MLP neurons of a small language model. Each row is named by its layer, matrix (gate and up: input weights) and neuron, and shows model dimensions 400-495. Each number is 500 + 25 x the weight over its row's rms, rounded and kept within 0 to 999. Numbers have three digits each. A neuron's up and down rows have the sign that makes its largest values positive.
Before each neuron's rows, "fires after" lists the tokens most often just before its 100 highest values on Wikipedia text that the model never trained on.

fires after: "1", "2", "0", "3", "4", "5"
L2.gate563:490512510517505508502537504514515496463477531496487470541493518496510542470485497475460499486502490497491536513510470492543479497537471478507543502514468492518528480526525530531480520514514501553503505479474518481469523471511491494480498521504551478455499470476462504480494503508461476529
L2.up563:531524486523501446494501500515491503499487539502480498499478492539481503494497464497510498493509537467525520471501515486522551477465511486511477518526513493514503506494447435453494466494480453460566506486517536467508465504503489503494505453511506514516475508502523533495484493517498476510

fires after: " the", " a", ";", " The"
L7.gate1196:502492525501467521510534503502527499533492499507525507514538498538519463509485522480506486505516512521501494531492447481522465513442472500548487498523474518522472519476461486502448520506488466472518504485473465504506530492476522555482485502481508463501447471522493525520517547506497483553
L7.up1196:477480525492485509489485506465511475481457546509488493486507534504496498497505539546458513446492513465538494506480460500482503526484480514486502474554572474477470501533490504501512542493521525548545417528506479478511556491507524461536458512518481487550544494495499507449494537478477498505

fires after: ".", " (", "-", " \"", "\n", " |"
L5.gate251:472522512503530508499542495529501493556512524553498471442529512506522512494500498485473500493470503523465501528517495555510455487554483538488448489495499497482514469543501501522486502522479519522532511485510512509510521471522553468529503538537469515497485539506462507519490521505530458510
L5.up251:539500509494549511492527522513479520485486517525473468463485461473548508527471482484447500518500480507550488496504486558536530521530516472524518537525486524513466455509515518519447562538462502511489508499487478522504476476521537459539497484499461492528507550493457536489502508490497490521

fires after: " the", " number", " The", " amount"
L2.gate886:476484518582462499531516521510487505478461521526506520513484505529498516519506537524501500515529481533514458500490489514481526491489503503454551498528540500505506474511534468505498502495499459476531508488510526476481502453476471536520505509524502514474502521497449470443462457480545484582
L2.up886:511497518525486500475506492519512502484490532476524491464524481539507524508491547509507492504472505489508501497556500487458520480514490466520534452454514490502507465516538483497524560503464471499486498456494503462478486541441479526465489517530492459530483484491516544535539506493486479521

fires after: " the", " U", " The"
L2.gate35:500535505500493491513471509485482464507491504480481547473506499511531495537545486476484543481511533520519514503516498521484474488519469520504515461494477503508480533517454496482475525475493453531491470492464525466472516501489470526501496525500510513506503472500501506513510489449504450545
L2.up35:491485463494507482483502519513536499517482519531449507490472513498447456508528497527530536503503528505499475510502501545506484511504460510493513497469467496489520490548499462496511527496531458540494531523520490500512520524468515533472510504564544501498498507460476465490465503464519487534

fires after: ".", "\n", " the", " The"
L2.gate129:474518464473465482501508472523470464532469436472487506514489539489494519478510512530479459488484501530514507519442516463480447475486464511537486459516487502499464513505470476517451539497502488523491485508492489518466497462486513502479527496516549487484536498509508459536516520505535516496
L2.up129:487499485520466488463491499533498523522484461489495483493478523496458484494517539482491516496491513458485508514441497495504474515512485519531513472487479474488472509468498466409511515454503463501531491502487513475532520525517538489493551519484515462530491496481487471491483497482463507486

fires after: "."
L2.gate1598:437526508450489447493510537489482489469466514481507513483481517510483463520495537482502490505497501545523518477536527524517514471499510487495532516525546531526509501478487536557506530473476535495498488481465518458467458471501508537483482477514491482492520488510499492411491507485496497516
L2.up1598:484462468471447537501495514520490510494531503481498554472477506438508530535525523513491532534509522527465499548485518555504505528482486524507478513541534495510505511494549492488528518463497464489519487486493533455481536507507528491473546434531488495493516535524484551497499503499528489491

fires after: "."
L5.gate167:494474456533483476559506536477470454489542496542502534495526514482500524483505498458500513483511512464503521510522528524515524460463485507508484469508503469494523518457524473449454497493527467473534447513510529508508497478481520508489520449496481512514537471527456518516523513511495491471
L5.up167:542511490485535542498526501471581475507490467472542458487522530499505505517456489552492493521517470542456480511488528508481472485491526484514502520535532510486490518476468528487521578524493522546530461504500492523484497482530491537521504515496530517497522511520458509522494530457454502513

fires after: " the", " his", "'s", " |", "==="
L2.gate1365:495491510485475485526486510518514471504538455514508525473455525497517466461487520509510466498470516507530503510471497539463522514492503484469487528436477499496472451483464498542488497438539466508490537487491486513490507505543465506515472530465489491478509521519485486491488447515520517520
L2.up1365:520504509521477497509499506547481495480506511469530501496476484476486541482467500496512523494512475494512522496522473516529479525454512524489507473478498513484481525503497512463491510519494506526485504505534443462455499490461477477496464489538491573534481505481511498486530477517502518485

fires after: " |", ";", "|"
L7.gate1370:448512515508525498476534483560491529550463487496477476467514458503497468495520533489513462514501503511502518476516437477482518515521491525521470555578466491493506535532476497520469519466540515511535528503512518504524508544478479483491523485476541517488519486553456504518454447498504499494
L7.up1370:486463477484488517453526485482501474521494465474491525525471519460519529460537490513461497520498520497514521481517469539505506553479469536476512473536506479468490537518476514517495487499515509507536506452462478505561501477495536489513501497482544518507535505498460510480511474519485508480

fires after: " the", " The", " south"
L2.gate1702:559527533523517506513458536483442480489506507455521544523478482508543517510530506485492514475475517527470468508479472490496510512536475490500512507458504525512486541530506475541513475531506530465477514477504494489559495507479485552512450505542512497529536518497506495549519502476495534499
L2.up1702:468529495461524527498514465490532504494508491513529463508492467464511510488467546494486523488496521522532487531498467530491486514489535480474494494513523517469463476514473463481535473503462533521522484521500496492529509485443507528471450475503475459489509509490479506489510480441496529525

fires after: "\n", "|"
L7.gate518:543494479488476535490550486449536527518524520437441481478495486531465522499496476475466475541481506528540520478529525480491492513498515527503507499466481521504520469533519525479544493480481493502497519541515490523524499495486471525482523535505523484467531507520508508517511481504513476510
L7.up518:494468483493486540513525510457487499490509510537492544489525463523490498509534457506525495509495455512523500486501531496489444479491491481485524510476470501474500540494500518480516498482469504499496515482535514522507536470507530517487491499460493502481476476528477484509510504501495487542

fires after: " /", " the", " a", " |"
L2.gate401:506473508511510511494457521475512478528531524523484494480507507487533528554492515496505521526502500517481517480482474530449525517469524526480491487523472527518482546449506504535480493509509507520513483544488508538489480522441483494527528503529500536554509483479526540473526510551470491464
L2.up401:515501479483512468495547485504539518497500459448451487496515505493513547468534504511467495532521518501522527556488484528497514520514546471488517489499496531481479491481522519531499503515517515461500514483477472519493530466530442492509536533497483474474508496484496510496491477531512494483

fires after: "\n", ":", ".", " |"
L5.gate1383:493496518486476489472538481479516487516477481460502448474496518515485516495529478469479493474538486498549513464498452516492502486505473547489514545515453518507430513524534539504526500533502517500525502477479506483587526490537583551524492482485498526499491506475517460480499450528509534518
L5.up1383:498496478481485515467498553549483528491502525506521509520493517463502490499475465505469505489495517502522491499487455496488500499515523549499470455531473486490476515556486448482493499502499492490503499488525482463529478454507517497477490487517496557510471496484530502500475486502519497503

fires after: "\n", "score"
L5.gate574:558496453467507493512486482500521509510455470514481503496549529513494498491481499494549453528532491507506481513505531575539508528496531526488502509480485520509515498481482534495539504476556529503489498489464523489497496522487486488505496528504501509495453504470513509488528499489503490524
L5.up574:498530516464495447483534494553536468526446514513485534527484489472481482505530560528520450503523489545491539490469506454489490463503544506491490480512433462493510521503512522493468455488524492467503497563454472529484511489490475468492491486501486562460454517492513466495534491503543454517

fires after: ",", " |"
L7.gate1454:473526493486542473473558513472557478528515507528488488505493486504496525517499500489527524481493505502497463498497500514495551498539544528501472469519528501505511517541513519506549487507497481463515519516503506529453540527487486469568510496528515533564506501501558519530465518487532507548
L7.up1454:497450505494521475485515500515534464510524526500573481506505491497505520450495499488491521520492526485579519491549505470494510520517506491465521470513497455490546491507452508503507491468489523483528518472494493479498510483536494473518530494454495531521532476514511538472486559484507487452

fires after: "\n", " |", ";", " 2015"
L5.gate600:543492494495480456498503485460493459464492499499514499481491542551507488495467520515512519528496489487509497510495490482504484462504552480515480478514490574508465482475525529482505494530542463535492511492500483523493517500538499544518453525467472539484487495500486512463485515481526521535
L5.up600:499487505492498443477462496465490489524549483537544485503536476525479478487509532513500500468441464542521474520488459530481541482520458490552514515533504484486451544492522458533513535512500533479509456476476506477513495504540542505460507521500442518496480503482498518501441495518553509517

fires after: " the", " at", " a"
L5.gate1061:498576548506499537457537505486510480514461510513459448490472498462487543494495455514484505537496460553520484492533527544480451500481487480505510518540461464528517537512500498491473490495510507484497516488529471507487461483502477523464524450511535470527504489485483462490495491491520502485
L5.up1061:494500457563496519519535489490502512479502469516526509461504582493519481517474493479527533517492485505480525534451490509521482489490518468551481493471513514486542507494510488488516518502467502492481481496536479491530522517485460515504517541526458475520486469526490457519471479472513482486

fires after: " the", " The", " a", " their", "The"
L2.gate379:501486473491510515519529472458479486490523511499524510480496477510556564505519506528500515503517521531527506498492506476490451484498508532520452517517465503511483470499500529486520528447551481509507517496511536511509504511478554523505502541467489524512510465459478448512484499536510527497
L2.up379:497497508516450521516488478517450524461472496526540495535472485512480554512502521479527519502502485507529521480534534452502496501460481487469473489496501513500497505503524485470485491530482476501533464476474497573513557518498482570515481539482545468525476509479484489457489498490481507520

fires after: " the", "The", " The", " a"
L2.gate465:514518448502472528503535534494531523474445465471481523463514479458473476468481513546496525549506513592531466499524483514527483483460511477478475504513512495487447498500479475483510484480492490516522536561549505495497463532513502512491453497522513470472509527477497543478444481505481507485
L2.up465:505526508504532522490502510545501506480466479529543469472519528526478525520495552482512515474504505502495514456516534502476478465495539491505452499476523517493476482480507476529519477519523529535492482473471528493507506533538505545491501518560496516521479479463483524486525468505527516484

fires after: "\n"
L2.gate1375:514529481494494427483540514548513510516479497483488487456447489485469495484472512454468479481509498503554491473480464486548484517562529511478525537511482507520531482504482557498526482495547522521492520482492498488474455529454497477469518435518485531468486472497500523509493490491503480517
L2.up1375:487530487536559514511525528491500549493499508507536504502521504510515549428531491481475511551517516516519498502539508489552459516493497502497471502466458507529496517496520495480512461486485549454494497494489500509507516476470503521533531486515525479508487517473499516483526494527497480476

fires after: "\n", ":"
L2.gate407:523522493497497445472520485526486496485525508508510461477473511500437548466526454483478511471517515477527501495495527519493450512520509512479502508460430488499473484490519491501512477481549467521527460537464496495529475481536484491471544485512497512493445471503511507475497479521532485465
L2.up407:464522452504514488514530539510512502501509468492509464552523507517530538536463492484509527492488538497508546485523492515506468482541512480511468474478469430489478548456501483488471492479518463495514511454482521469514502513519487499539495503517447525465475496518505540483497449530505448505

fires after: ".", " No", "S", " |", "|"
L2.gate614:504522526477549488523456527507500480483513538534454485498489511489424489491494468502475532506493516531496477530522493513501460465486551493539499466556483481518557472489477529492539508506512513514533508489496481478489476520493489475490491520499517515492534511530516484474492476518451490480
L2.up614:461496543517448502454462482519465543474472467498469472479484477500506463531454535459482494517448499524499493512502503549514477459466479474501481463482464508555501520498537548473491499539499493578487517509503508485499544541543508520502511475467508510510486483485490511486480489510498517504

fires after: ",", "."
L5.gate685:466457497509486496477517500493516463509518522488484462453481502492485490488504468524476522531454512531533508491495496474483516494493543509506531504518491463496512524507536487476494537502503518475535522513477469523487520517501506530483508490540526504536415509476460493515538487483493499494
L5.up685:486477548513449474462472517512491506523484492472493540492492496516515517487462497470496498478527505508434512472535499482501534516463530540501524491506530499475513504467517511491464480492507463462497522488543451480495535502513475492474508472502495512484510479458545490488485489492560504491

fires after: " |", " +", " ("
L7.gate755:491490507474532499508498483517490503457502439494489478482465499528493501495490511480495459465536481505513475526519502498458480475506492483493490492506485547483527518508504496502450512499467488489520528508452503512512479499499463471510498535515507505486512500529481478529458463522521547495
L7.up755:519477497509523495486506479521501531462473501520511523445509537490508505528446519504447505452536511546479490498512462510495475464477513514490506483483522470510498452493504520489517471486484528511525487478484500496529509490541503477537468518489462545483459499499480540498496536509501491510

fires after: " |", " 3", " 2"
L5.gate1527:482474488485522504498428492503406509511509502517464457524467500493487479466500491474497492470510478518532500529488518560456499466483496530474482524525525524479492481511520466484527544476474488506537487496500469508490521478499502506465478482482512489479538460494504501509482452494515504507
L5.up1527:514504477504493571484532478477528506496458513481511481484497528445516511503525497547521495488498514503478510513510496483478515466459475517514488456433504524488462484449497507466510488484547512499502505521488477491443522562468490520481512489544499479479478479481481487483528478504510497514

fires after: " on", "On", "born", " (", ";", ":"
L7.gate775:509506479487532500471508501476500486506528510494499484545478461467498463488532486479500539495457447537498472546498501466505469503518491485537478499505497471473478515483475515465534505557486533487505502505540511487502446457519498536480530492493532465484508521506468513466579493589498492521
L7.up775:458460515499469441469503509496520479477475487509536492500534508520541506477479519527480487475507504485484552499492528540479498492511505471479535471471496518462506477524472497478482445488543534569519478465468496456522507539535507486475517517492498507532479440491493511537534448527516519491

fires after: " ", " St", ".", "\n", "St"
L2.gate150:535483514509532480531487540456500515493499513483491511532498548523535510551510490478461453475494541502482499507531533553527521487497457531497516441498511547512468501500510530510488574536509515527484504535490531510519505447456513477518516479520512492545569472471476484518498500482456525529
L2.up150:511490437559503507522526500508513508486530518500516515466518458468529510463501533529473529491467516484485529496471461506491507488508529490513461520523436475505478530475487468490509512475529488499528509543534512501495531487483493473487518521452483488503503500491479514530513492497535536507

fires after: " |", "|", " was"
L5.gate188:485502511504527516482528494521537512561498527493503451473469473528499568486520505522545485483482476516501453483508467537532509485503522492457419523491474461495476496505442496488474553503487495475498509503527495486496518503495529469514529529497480506471496492492475508466507516514494460536
L5.up188:473485491516487498522519457480504556527476495506562518497494508456481535490513494522474478550460518518487488499486514474470517478480505505517473492484496484506510533540532476516479489522492492521541548494454485532484496492502534466473477543498514482513488507510470505525520508461502517494

fires after: " and", " the", " ", "==", " The", "In"
L2.gate178:478523503489462541553540478488539520493520531486492483529451519512475506541512516483509487518549479497521518503539443523523496468488521451508508503516502470541486500471494525509509467498565493504501478518511505491494540482507519519481474545495537496508454521456482467519488495480510504522
L2.up178:526441492526485486466531497531514522482507533505513515503479443490446467489552492537471482529531506523489491509516472482512445456523518500496510503523492484486513542484438477555478524494480537481525505486482501518512496545490481475547512446525504538555516488502518492496503522493496493466

fires after: " |", " 3", ".", " 2", " "
L7.gate727:503510484545512488495483478484510467475497533492533499516503518531491500443481511500495528523473530495507517535528523531466510519477442509492523432503508515505495502505476539504541538472494493522479525517531455475506451516524475519473477484467538477526497463490534510507539511518452476511
L7.up727:500502502532487474458476475496547527452518482516475505512517474487475465552540484487471469522542492516477508549537452538487527495497510501487532446502496500506503484499503561480503516512508480517524501485525495498508521483505497538483516515485510482575484460451495437477580492490460478510

fires after: "\n", "==", " ==", " ro", " N"
L7.gate701:515470528490472515463533455482522492459463534479492516460527520501466495526542493481501540573518475482503538510526461517480539473552521482444461506493514488525486484488485492469472499513482485505489534466512515542512445492470464485484493489469524512491498533541499505500442535537523512495
L7.up701:487508451485469521424491425512482498479486501521527518527497512505478508528516460499491444509532479498499526518498473498538512530474501500513482520550528469491507502471533513491478557525483458496515497465459493487516535480503495504515537512537487502489475515500492485501456489512502517502

fires after: " |", "|", "\n", ":"
L7.gate1213:480461502501477458529484523528476505542511522482508478492501525476516513471506488500504499482464519471538518508499460533551512469526547507506539490523501451462495460524473508459543490534485492513502480506535481517528409481484508503489506468472493463543518450503511461468462512478529510479
L7.up1213:478518483559495510455485497526504469519485520459548504492502544476495491495489499526498529484450480533478496500525492533483560517489530508472481490464445522494511526506474506487503520512505463516533512499514520510486482473468490502467568503462489455497493483472561480485534495504492460518

fires after: "\n", "==", " and"
L5.gate524:502520465514500491470516425515533525503527477504465508483557498515479526496515487502465484523563512485520515544501544495456455511523509505443499502497458456512503467512542535531484522507489474514526530496540505533518528473493470530456479468546487509503485487477557482514500475455494494542
L5.up524:535547482506515478517537493453527498485493462532517574498478520520480525481489521517471525444525482515532489534526525520474445551519483523493505461496501511454516490509488475541535512510494479477527492473528543490505514460497523498526493487534512512496508478535543508524504523484516488509

fires after: ",", " |", " October", " 2023", " February", " December"
L5.gate1106:477491473495524510425505467496498468485501506527502491444455533501500532514533479493544515507467522472526499480508500505465490512534546523519518457523438520511508469510513526493487509491524501501517498489481508533497526481489487492473536530496463504494497530496495492501484513530518508509
L5.up1106:503514537469524486479509467474470532477517524491542485494468470529495503515459502515497481490471509520484486536518493476510462496543507522507488487481517427523490454516488499525507492533505526493507519507508525462537525510450470540493515525519467536450494446475500498458484511508488485489

fires after: " the", "==", " The", " his"
L5.gate458:475525507543494470467470519481503511481512511495516513538456534520510516515545505535477504503515481553475484502507492534477472491504505486522456536523490514514493517492525565492519505450525500519516497486482490506488530476490521519485499514506479495506451505449498486494501447493499462559
L5.up458:521487442489508498500497500472502480486477486507483474517507518514479515532459483495465521498557493496506475447508487473488498496507525518489538505553494465498458496486506519503494453507482500517516475498508495507478503498527515474505472466508542529491500510465511471522472538508488528509

fires after: " |", " the", " of", " to", " a", " at"
L5.gate1011:467501485532521481501485506441520485525507480492484551505468537495509478466473541527502503493497484518475487499531480536522477505482505472511481513481489511468459526480511507519500527512504509530522495500509501486490499478543481526525513514522525475499467458512507493502549509534493505507
L5.up1011:481502530475547506478510479489518480551447497466500486466490514479482464482520472517516485506521516531533476503458507558445493480470526529509530531490474497488471460527504559547470496498545504503510534487525518505481511499527508463472523529512534547488499487459470536493506468475498477495

fires after: "\n", "|", " Win", ")"
L7.gate1408:441476505526496495505523505498519512524501504494538490500445514528452508524491454476486496511512488488525507478446554453483519480513487549473526526486495494490486440492520529475485529498530490479524499512493505524477490533532483482479483522487524498504495463565517491498505530491491465486
L7.up1408:493500521505504505510486460581487532507513539473477549486513531507490516518538501545522515511500493477516534523500489507514485494520511459472529488491494498436468525500462493523498494486480450493473539504480487472489484457483485511479494516469493495444520491565529470475506521516500477511

fires after: " the", "The", " their", " a", " his", " The"
L2.gate1219:512480493492447524524524490505524481477506486483495502518513511517528514475506510494486519547486520503523472470496488507479489496525505492524533528494512481512463538570477455505520505466523463494561517520503576514505514501520475501486439490494515481490533530490487489494523463516513507491
L2.up1219:513504496538498502503507472516502537542504497502515458456522531506499459502495487525502492531518531479477512484495472491481523454507468478452496504501517530520524498462466466475539469496490511488495484521515511537519453483518493480464496489516469488467486483536487481519522516489476518539

fires after: " ", " Candidate", ")", " 2"
L2.gate101:487511496486502492507476537521483497491484522484482507511521525487462473466510517484474520483563569482524479518475494498490473502506515454478516496530545494500497535511513516444499502561483487542485473517477469490469515538526515508439519471440509535473485479480491502436497468497499470460
L2.up101:515510475495497544494485522485496504471526507485503546488525467513519492507489494506499465521532492455503503501535482443510542497507548512475443483536487538515521529535485476475525484540508499505501483467487527491450510493560512535472514488474519530503510485511515494513488501470462441476

fires after: "\n", " (", " |", ",", " CD"
L2.gate1251:459477461496438464492542521501501479514498496526490499531505479498534524546449538479537510499514494524512501455477489508512499483537512495474519481511512507530493506519496506555537488512502502509518489477514507488467472458514510475502533539493536463543526478474529501456472482443485437487
L2.up1251:509522470503489489520476499467556488520482500434477485477556524505528532520484525503503507476509476520515506500530442538500515448562510512541518502460513466481551526496510524445512454491511517450464479453487483466463449479508510532481518490515484507533460454443519533483529515484485465468

fires after: ".", " United", "S", " the", " |", " of"
L5.gate1329:512519547489482499510523498526474446495475485475472506510540499526480459536506481468464499476471528515479458485492490473516431518520504531494511489475485498550491443514537468485476482477519518497482531523461446489521473512482463508475521521511528499526521508524523501503490463545468490496
L5.up1329:486513498526494474537539525499509501509544419479475503495511501477514504539495535450520512474492490540513528482522464491528494466500540515560549485537486506520535509493462482502501514524446500555514474561446484504531497506518498536502482538541485466493478500502473505483489493487495538533

fires after: "."
L2.gate564:498476537502453504490554482511499507492518483484538540516466509448517468547521499491494510465494494510449514496559531517473503509466498494468526534515559501535486499507510501519518491470482494501498533493511531484471512526499499562481512470522509494494508491496515486529488478513482535483
L2.up564:544476543497471495525500510503491542522508475508502530508528468506485552555485510468485475483453532515502515475497492541500538464505482483523498529512507483465487502516470519520521462495487484510501502503481444487528502485496488520498491448492475534500498514491488503455496478516507480522

fires after: "."
L2.gate1002:494441492481456553491534521476481511505476495491533514476484506468508474495510491494485501479488491486541536504547509487484467496491512526495534477488472510537519558466549491487499522531567521519540470504480484523480543496487486514474507445507451557489533496505475509525502463500500475464
L2.up1002:534525534446456476507541470507519551467503508541501504474530481525510530513503492451499541535511492460504502500461502510510482523535502515478467498517465505497527480526513495507541516495477552503528538503513492503526535465451531517493503467488533497501529510522472511514496527537450501500

fires after: ".", " Grigor", " Moore", ":", " ("
L5.gate496:529513542484497467503534560496525484517484495511489490537498475483504526502498498508512520466532485512516515479472521553519447502479504525504513478483529523489521470523514540510509489504509545485481488484487435518503472441556529471506501467492487511508503524473477471458483488501513550501
L5.up496:480534509510519478455486509491522508473520505538525479495489534479517547517487509485489522495487484463463508516494457534546463549491498496491556496494503503492496495539510488494464468508475533506520499500449463529502479503496508507491494469472484508530494495510459480532515496466522481492

fires after: " |", " 7", " 6", " 4", "5", " 5"
L7.gate1358:515496508498483533504508468530510509481511488513476466513460502508518529504504475511503492454524459528491513520525531500514487528514492497539505525527480490479519483524481503541498465475452515528506452485515484511512472507527490495494495473482476493496509463500502443529524510475491470508
L7.up1358:523464525525548549503547501462449509536544531471502511461491496525464500522462488541492458488506510502434474516499495452507477516503513500490536470472508486525515517501528493507473552477548478500497514495516459510498525504516528507500512531513488516458533422493489540520512479472495493511

fires after: ".", ",", " &", " C", " ("
L7.gate1018:515468495520482473534448520476487536479513491515496492505520519500508537470506504447502493484495509466475519488532487502482527507466504502526480481523506492503450514493510491530482533519477539462522503473540493489523516489473506513544496539479517495463505479549493481503559531476547500483
L7.up1018:497514480536465494482462466479503500506528494495485514465502495507495465513536495480500551508534510522473475516505494487463501467490493511469509521510500473470467519499515510525511514512489534524547515512485473556520496481468457510500523507503521522477509439515479474471463504532527470521

fires after: " /", " |", " bout", " fight", " from", " via"
L7.gate564:490528425468527529508531451540502522484472483541484464497487527510469481504548517505503480480537496476527496516459477479514486509454494491512473476502476538524480503487556498532488450505467516520487499461545511560485473524492489466469507481518497492519524477458517486500485492479497485497
L7.up564:462468525507502472503478512474575481458524502502552498456497460502512492512480492480527489514521504481519515493476514499526507522500516508475487489508552514492509465470492438469487451512475457525516512513508486502508507448502491488512523526506534528489495493500483477480491521492484531504

fires after: ".", " the", " |"
L5.gate403:492466505518542467500536507490530505503501498527503485436488506509510497453526505470538450491509463490555529525513507489522531478513516477546520505538517504489502545502509498508490483490498519500502471505504480484488513502490524531515504484501515495482525493551494483517524475479525506533
L5.up403:520522512515528535488511489502536518501498496489499478485511494500455525524535488505510488489528489488530551497517489489532484470459503460491483528546487523486509530515526528456514498527487493502514482536578519481496472475504523496471558504480491475452530531531471487511479501516509463494

fires after: " and", " but", ",", " C"
L2.gate1550:512497480490511505532499498479497509500471458474505524523474506520499510530477470499509533527514514512539461480489480498508470489477523485484509501491476507494483506483461481502506475463500523502471497494508499501511515455543511537532487483533537445471462490543549489479513493499534497495
L2.up1550:450504477466494491530495545477528492497496502479519514541482506504475487505495494501522506555518547542520516463511486499496504473502549491528455479478454541466506499504475520475472485505512509483538507507496491520475475454500564520495512480538499507491486519523546470507494515516523480484

fires after: " and", " well", "."
L2.gate782:497442515508551544538508488471523526521489516518520543482491503485519475503524480467468514511516550510522537464520464504488535491476520514537549545496506464508513471469457493537483509480483498494518494517492475502553535525488516506484511513506510512508497506509479500550496527501495511458
L2.up782:514504521470499447502456540481468502511507481471496509471458474512452442483478528465483542496510506501550525481500503453525539487531501502512489510516467516502512456495449541514495468486542495510542527535478463465503505505532506522478498504490494510534467490497512518472477495489485500506

fires after: " the", " his", "'s", " their", " a"
L2.gate783:510485497491470504483509507483501549436503514505508531491494516522466515497492483463482474472502541506570524529541480434501467497454492487511475436544497479453491501513482537456531551496497518487526520466502474497493511520558479516523474512472536493506512546493493496486487496460462523512
L2.up783:515504485537500513499510494532473474521461454525542504537502472469526513497519543533519471431498499473499507466491450491477502533488498516452566525497576474488498464468510531494509491490514499507558470503488519496487513539492485536524539479522513518490532482514484524531524523466486503526

fires after: ".", ","
L5.gate69:477491531511521429494517527495473466433525431519524538531493537519533472498516518479508499520484473442537465497508508512495529508499506533502544507516498495489516515505520502487530537500457480517566515484491475534509479482500533520503514514482524540499482541491480502494518508561499457503
L5.up69:520486518481443495491493547555479490525508510548489502484507489525476543491526450494473471542496486479496458458469489518515516492505522493521501471539507490506502508491511520527543536489481537544514454529492481484504541482470545528467498464540500517573475533504473505471491494511522432485

fires after: "|", "\n", " to"
L2.gate216:512495509466460511466527476517501514491488514464524495536505493530490528513506540478508497499572450475524503501490482521511465496528510537499492499478506485478539475529489519509495501483479498532498486475563494483483495461506460515472509513513504519480480490497503489536505495516458514489
L2.up216:468520514507486503507563516493487513505475510489537511525506509530522515458513508513562516481487494530518476522471519492502462494486507532500478483515469466516540504504515493462506519510557533472512517468496479511500496510511497509496481502514513493501486488466513477527508484517541493492

fires after: " the", " The"
L5.gate453:556471487513529514460524443480480504537477473525465497479479505490525535531506518489475476446477485504464491484500494495476496481567511517496470479496496497550497519509498464496516500515511509503563466517496465526481537517470487513497518523496478481503533469491452501523565478525503484533
L5.up453:512505490467524522498487450501493491531464513518461488487485512499487462495497472526459525503518479487489472490500500502503473471489468538497526536461506507503514483515495461469480502460508469522468509472473460470518509493483528488547539456536456492537516500540512516497486490479490510490

fires after: " |", "\n", "=="
L5.gate590:491537497485463490509504522491495447491522518518493488509492500469529527492506468498518465515505514514510470466534482517464500517489560509489541507481482457523492489528522533495451530460544459479468521511498484532528462507487501533529539481483495509482436491509494502503456471524520473464
L5.up590:477498503530489509525476485511499463504509563502516491516508514474521506509507510499533487492478531476506475467526500485496487529507565472523472491454496472512491466511512503466444500494520485497485500524522481491495497511526496506487531564480468463490494523484510499496533556540553508471

fires after: " the", " The", "'s", "by"
L2.gate1380:546513480545475503502510483470463535478546500492463507490483488542495529515467513513515478486545502522531538452549510525462480509559471443496532482481521522466508509485501498498451445471487456487494502498509496519470504503517501523496502514483534501519425526503529550497515512520502490504
L2.up1380:516510487497487501513495514477484494476490475512483502507480529495481526523488535503495525490544502463504580495524519552474493514528531462468522502492499522432477542491504509464461492475484479472514503502505535492489493523490493515539490522508520516490464473486529524515511499525452532511